Part of a small language model's weights.
Size: width 768, 12 heads of 64.
MLP neurons of a small language model. Each row is named by its layer, matrix (gate and up: input weights; down: output weights) and neuron, and shows model dimensions 368-495. Each number is 128 + 24 x the weight over its row's rms, rounded and kept within 0 to 255. A neuron's up and down rows have the sign that makes its largest values positive.
After each neuron's rows, "fires after" lists the tokens most often just before its 100 highest values on Wikipedia text that the model never trained on.

L8.gate840 [109 128 147 142 167 115 133 143 152 150 134 119 130 150 164 108 122 113 125 112 119 102 127 121  93 107 132  95 121  95 155 132 137 112 112 141  97  64 115 118 109 114 148 118 126 128 151 177 169 163 139 131 130 115 124 148 121 108 133 112 135 134 144 137  90 155 137 116 103 127 153 121 121 153 122 131 177 153 148  91 103 111 141 127 168 189 153 123 102 164 126 130 114 179 138 138 125 123 157  89 119 122 134 165 146 155 143 113 103 123  93 134 140 149 116 135 116 167 109 120 147 100 156 155 125 120  95 140]
L8.up840 [145 137 107 134 166 131 164 135 121 135 103  96 128 145 142 133 139 145 145 140 119 134 150 127 142 132 141 129 111 108 117 122 156 104 113 115 119  96 139 170 138 124 157 161 103 124 116 134 136 141 110 111 125 148 106 126 113 130 159 137 129 155 116 162  70 142 122 109 132 142 149  67 132 124  96  88 188  98 144 114 131 133 139 145 141 198 114 136 119 148 147 134  85  99 118 146 185 142 131 137 156 164 129 146 172 113 136  96  93 121 115 120 138 101 127 136 137  89 116 117 167 141 107 117 140  76 145 149]
L8.down840 [103 143  98 166 166 123 122 118 125 128 124 109 137 157 120 159 139 109 136 144 138 121 103 117 116 123 171  94  81 122 116 133 129 134  88 126 119 132 117 113 146 146 154 125 110 150 148 147 115 123 104  82 136 139 111 125 113 116 115 125 178 143 113 175 102 127 117 151  87 113 156 114 135 144 122 152 137 137 120 128  97 103 148 175 147 134  89 135 125 125 112 149 121  86 111 120 117 128 144 127 127 128 115 122  95 123 132 152 143 113 120  69 134 127 162 140 117  89 100 108 116 179 141  82 127 131 134 140]
fires after: "\n", "|", " medal"

L8.gate1198 [146 124 148 160 134 112 133 138 126 129 126  82 135 163  91  91 117 139 145 160 104 143 174 121  95 110 171 134 162 106 119 142 171  99 116 114 114 148  80 141 148 164  99 100 113 137 132  92 157 135 115  92 104 151 128 145 126 130 135 125 124 151 116 152  72 106 135  95  95 143 109 156 131 145 154 113 154 125 119 103 112  88 183 113 113 135 127  91 119 168 104 100 127  87 180 119 129 170 168 110 127 123  77  95 145 129 125 124 128 122  76 139 124 127 169 126 170 178 126  77 117 144 138 115 123 118 149 173]
L8.up1198 [120 147 126  99 142 113 127 165 158 159 121 178  95 111 132 119 144 115 153 137 120 163 122 135 104 104  87 173 152  85 116 120 157 142 137 161 130 122 177 137 165 157 146 122 121 110 185 160 169 124 158 137 161 121 142 128 149 112 141 104 114 167 126 161 135 107 124 120 154  79 152 105 151 155 122 145 102 138  91 173 129 148 128 164 124 108 140  93 121 127  87 137 142 117 146 126 149 128 126 136 112 160 120 118 135  98 124 103 152 121 171 143 135 152 163 171 123  80 129 175 164 141 137 131 165  92 118 168]
L8.down1198 [122 160 145 159 112 141 110 123 127 101 185 107 126 130 106 140 117 126 122 123 160 124  80 114 153 144  94 147 103 120 166 152 156 156  99 164 142 154  95 138 172 119 104 157 165 124 125 110 112 129 128  90 134 140 122 130 142 109 205 142 127 146 128 121  99 151 142 104 119 129 135 132 144 144 139 159 144  86 105 130  84 138 136 150 125  97 108 132 108 171 124 126 109 168 131  99 141 163 137 145 153 107 130 122 120 159 156 159 176 148 121 155 181 144 131 129 102 127 134 118 167 126 112 136 130 132 149 177]
fires after: "|", "te", "s"

L6.gate669 [150 156 175 147  86 138 127 140 106 131 149 126 124 117 120 128 149 135 136 151 112 113 145 129 128 137 147 115 126 162 163 158 136 126 107 132 131  97 140 114 116 150 180 129 112 134 120 119 107 151 126  87 133 127 100 132 172  97 166  74 139 123 116 142 114 128 119 131  71  99 132  92 137 148  84 133 162 126 106 143  88 128 143 155 128 119 130 116 125 116 116 166 128  83  88 111 136 128 104  71 140 107  72 149  91 135 171 106 108  98 131 115 102  98 135 130 135 138 167 152  92 109 142 112 143 141 134 120]
L6.up669 [175 156 180 123 101  99 147 141 153 125 141 167 136 141 134 130 128  93 131 139 131 131 142 121 141 109 116 106 160 100 157 146 106 157 130 117 143 100 119 120 163 116 131 162 160 122 110 112 176 127 124 110 155  94 129 119 107  97 123 127 136 131  84  80 119 105 109 140 202 104 114 151 144 132  77 102 127 133 114 109 137 152 150 127 126 119 139 147 145 157 187 140 133 115 136 149 176 131 121 103 118 112  91 141  78  91 118 110  97 126 136 102 101 108 155 131 180 127 169 137  95 114  94 126 124 144  84 146]
L6.down669 [165 128 136 112  96 136 133 125 151 134 152 140 107 133 142 124 148 117 163 106 162 117 109 146 124 151 137 150 152 133 138  97 156  94 151 118 150 139 125 120 148 101 116 184 111 105 143 127 135 116 132 147 138 119 109 135 123 100 123 114 139 128 147  97 102 160 157 157 107 155 114 104  96 142 135 178 129 115 124 127 122 129 120 121 125 122 103 134 142 116 146 111 125 119  99 150 119 134  79 153 139 124 107 137 179 119 166 141 126  92 143 110  78 133 136  80 138 150 121 131 147 131 128 110 165 132 105 176]
fires after: " the", " a", "|", " an", "\n"

L8.gate1459 [124 131 115 137  94 125 167 132 106 126 146 161 157 121 124 121 135 159 131 104 130 171 147  94 128 122 100 143 139 140 128 180 157 128 121 113 150 116 144  97 151 122 112 135 130 131 140 150 148 142 172 143  76  95 143 147 134  94 105 113 141 121 183 135 120 158 158 155 103 131 107 118 117 135  91 149 118 102 129  83 119 140 134 133 108 152 166 120 122 136 150 129  87 126 131 149  87 143 127  82 116 139  98 125 135 109 143 134 118 131 113 104 129 116 128 159 100 150 118 124 151 147 142 106  87 127 131 121]
L8.up1459 [105  83 165 125 100 149 122 108 128 128 157  97 141 161 120 116 134 159 152  98 154 126 162 130  99 121 145 118 127 185 131 179 111 133 147  98  98 131 157  99  89 142 116 193 147 141 104 146 116 152 154 141 103 101  94 124 112 105  88 169 156 136 150 143 113 153 125 121 120 192 112 128 120 209 144 140  90 107  92 138 122 109 179 116 130 159  98 121 136 129 101 156 109 105 120 128 127 124 111 125  93 118 157  75 138 129 157 142  93 107 139 133 139 139 132 178 134 128 151  76 110 161 148 167 103  98 161 139]
L8.down1459 [127 119 138 121 133 172 138  93 149 192 130 102 120 159 111  99 101 147 137  89 103 121  93 123 115  96 160 156 133 120 144 133  92 118 137 131 146 130 143 107 135 115 116 153 173 101  89 118 101  99  84 156 143 113 125 148 152 127 137 123 140 110 115 124 113 121 116  88 101 126 134 149 134 142 134 155 167 114 113 121 147 126 141 130 103 146 106 110 136  98 179 123  98 103 105 154 123 106 104 138 116  87  83 139 130 139 162 117 112 112  99 139  98 113 110 138 107  87  83 126 133 129 109 126 144 146 179 110]
fires after: " |", ";", "\n", "."

L6.gate394 [171 192  99 100 204 136 105  81 167 139 126  91 144 129 151 110 158 108 124 147 109 140 111 139 150 132 169 142 147 128 135 134 124 145 149 119 139  56 152 186 144 152 139 162  95 112  94 140 109 175 135  88 132 153 150 139 136 100 129  85 126  79 100 128 110 124 142 117 124 119 141 130  84 148 160 124 113 131 129  75  82 118 112 132 147 176 128 146 118  90 134 120 170 146 139 132 175  99 147 104 155 122 134 112 152 130  99 138 101 148 113 162 133 130 107 137 123 120 154 168 146 106 111 120 109 116  97 136]
L6.up394 [122  61 178 134 142 116 150 166 122 139 122 130 162 134 115 122  89 131 113 167 143 117 154 116  90 142 148 144 153  86 109 161 114 118 144 130 137 129 133 126 136  89 143 138 106 109 131 176 109 160 143 142 120 125 129  97 130 194  87 121  89 126 142 102 120 145 146 144 116 102 116 145 125 120 131 126 150 124 185 147 159 130 103  71 118 131 131 123 140 119 135 107 117 130 155 139  58 135  81 113 141 131 141 170 130  63 157 129 109 110 143 111 152 133 179 128 106 132 101 115 110 131  86 109 115 129 141 127]
L6.down394 [ 95 135 114 125 121 146 164 147 168  92 111 145 123 123 129 126 151 102 112  89 119 163 171 177 115 144 125 124 145 130 121 137 132 106  96 126 151 100 116 136  98 137 118 100 107 107 106  98 123 116 135 141 149 121 117  95 169 107 118 142 160 123  83 104 132 129 133 101  83 152 115 120 131 144  89 101 109 124 125  85 149 131 129 156 136 113 126  89 114 137 134 111 133 112 153 118 146 107 189  87 138 141  60 117 140 155 149 136 158 141 122 119 121 124 115 125 134 126 140 127 128 119 139 133 182  86 133 166]
fires after: " =", "s"

L6.gate1298 [165 106 149  83 133 114 162 112 113 120 108 130 123 104 122 145  87 103 144 116 119 149 126 136 140  89 139  71 125 139 125 160 154 162 134 165 117 173 120 129 111 104 152 130 109  83 116 148 116 161 124 120 148 135  85 142 149  93 133 141  92 142 159 105 129 135 143 166 122 123 137 133 171 109 140 139 107 139 131 120 126 133 183 157 115 113 155 112  92 164 110 149 127  99 115 135 184 135 168 153 137 101 143 140 150 119 129 147 128 131 127 117 123 114 170 107 154 146 167 165  75 162 125 152 126  99  79 136]
L6.up1298 [141 133 138 114 126 100 113 138 122 113 125 118 109  91  65 117 141 142 144 115 171 131 122  99 174 139 172 102 132 166 181 128 145 131 168 101 122 127 127 117 149 137 135 147 116  69 148 140 143 160  79 113 168 110 119 169 148 146 131 126 121 135 145 132 148 122 109 107 148 106 182 116 145 111 149 171 105 177 104 116  91 142 114 125 147 106  98 110  99 107  66 105 130 152 128 145 168 118 142 116 126 144 132  99 126 130 118 115  70 105 117 119 101 104 145 126 130 103 155 173 108  96 103 152  88 167 125 137]
L6.down1298 [153 120 123  78 136 160 145  76 133 123 118 127 137 134 130  94 116 140 149 113 122 162 129 114 115 130 133 124 121 178 110  97 165 147 122 155  99 158 129 147 119 156 147 169 111 146  93 130 151 111 163 124 142 113 131 160 134 106 140 128 172 124 150 151 144 137 144 120 107 131 140 101 160 150 106 158 132 108  61 103 145 102 177 158 114 115 135 117 134 119 142 110 151 124 140 126 118 139 140 164 105 152 147  98  98 139 119  92 120 144  89 149 131 104 128 164 168 171 183 116 130 115 134 116 139 105  75 100]
fires after: ",", " the", " a", " of", " an"

L6.gate825 [ 59 124 114 153 120 157 121 146 138 124 134 126 123 115 152 139 140 128 153 146 126 123 174 123 118  86 119 120 124 101 145  98 130 130 124 103  86  90 134 167 110 131 108 159 143 128 131 124 117  78 105 126  93 134  47 118  77  97  79 165 141 119 128 164  98 126 122 136 129 163 132 145 134 152  92 103 100 133 108 160 156 133 185 103 151 116 130 117  97  86  76 129 148 131 141 153 111 124 139 119 159 144 105  74 149 118  87  82 141 154 118  98 118  98 135 157 119 152 129 161 166 153 133 120 109 133 161 140]
L6.up825 [145 145 140 123 102 138 167 142 142 153 141 132 138 116 139 111 130 136 151 126 136 139 144  95 145 163 121  99 139 140 153 152 137 152 109 126 123  99 114 146 140 158 121 162 152  94  63 128 176  91 122 165 136 117 120 163 150 137  93  99 137 134 134 158  98 144  97  98 128 159 109 103 112  83 113 120  94  99  94 169 129  94 126 154 122 145 139 120 114 128 107 119 149 110 131 140 115 100 119 171  86 146  90 132 122 155 130 154  93 140 119 122 107 179 134 157 156  91 133 148 174 132 128 130 124 122 145 121]
L6.down825 [ 87 168  86 162 113 126 118 127 135 120 103 148  81 119 113  75  80 114 157 136 150 131 136 133 116 118 127 109  75 135 139  69 105 173 112 121  87 113 157 108 111 149 116 167 136 110 132 145 146 136 128 104 169 112 129 133 100 147 131  95 142 111  95 132 143 126 136 144 115 109 165 138  82 145 102 140 132 113 116 154 154 126 163 167 100 135 102 117 121  80 193  92  89 110 120 161 101 149 139 165  90 122 103 109 128 102 117 129 136 118 144 113 132 121 158 133  80 115 135 162 160  92 134 142 144 142 132 172]
fires after: ".", "|", "-"

L8.gate1616 [133 153 119 101 123  73 102 143  92 146 124 148 125  75 118 114 129 170 107 110  99 101 176 119 151 121 107 133 122 125  68 137 107 113 130 134 117 129 115 147 159 112 130 112 128 125 186 144 132 143 136 114 143 134 114 122 125 124 134 118 132 120 155 167 162 144 182 152  94 120 105 115 131 123 127 102 129 149 145 146 128 147 108 104 151 111 124 136 116 125 106 160 100 105 121 122 123 127 141 167  67 158  97 134  98 119 147 109 124 113 142 100 152 111 177  62 148 146 135 145 156 142 146 106 130 183  79 127]
L8.up1616 [123 112 128 177 118 134 117 146 128 159  97 116 164 111  90 143 147 137 109 112 116 149 154 110 148 105 134 117 155 127 166  85 155 138 127 109 145 160 152 101 141 134 171 185 143 114 113 112 121 148 130  99 136 124 143 149 100 119 117 130  83 109 119 169  88 171 107 118 113 152 210 155 139 164 138  83 137  97  93 152  97 181  99 143 136 139 122 123 138 124 114 128 159 134 109 113  78 133 164 138 150 147  92  97 101 125 120 133 161 150 126 133 139  99 139 107  91 117 137 113 129  97 113 145 142 108 155 153]
L8.down1616 [118 152 127  99  90 116 110 123 122 119 123 166 134  77 105 130 137 116  70 113  93 128 127 110 170 137 105 151 149 134 126  95 134 111 128 155 119 104 129 122 104 159 146 116 106  87 137 148 158 176 129 148 173 129 171 108 107  97 138 112 122 129 126  95 128 155 170  80 123 147 168 112 147 134  97  83 107 163 105 123 101 154 116 140 146 180 169 183 134  95 152 121 110 111 102 113 124  97 104 101 109  82 122 118 161 160 165 135 130 167 161 120 112 111  86  91 134 136 110 123 145 135 130 144 132 163 133 112]
fires after: ";", " the", " a", " |"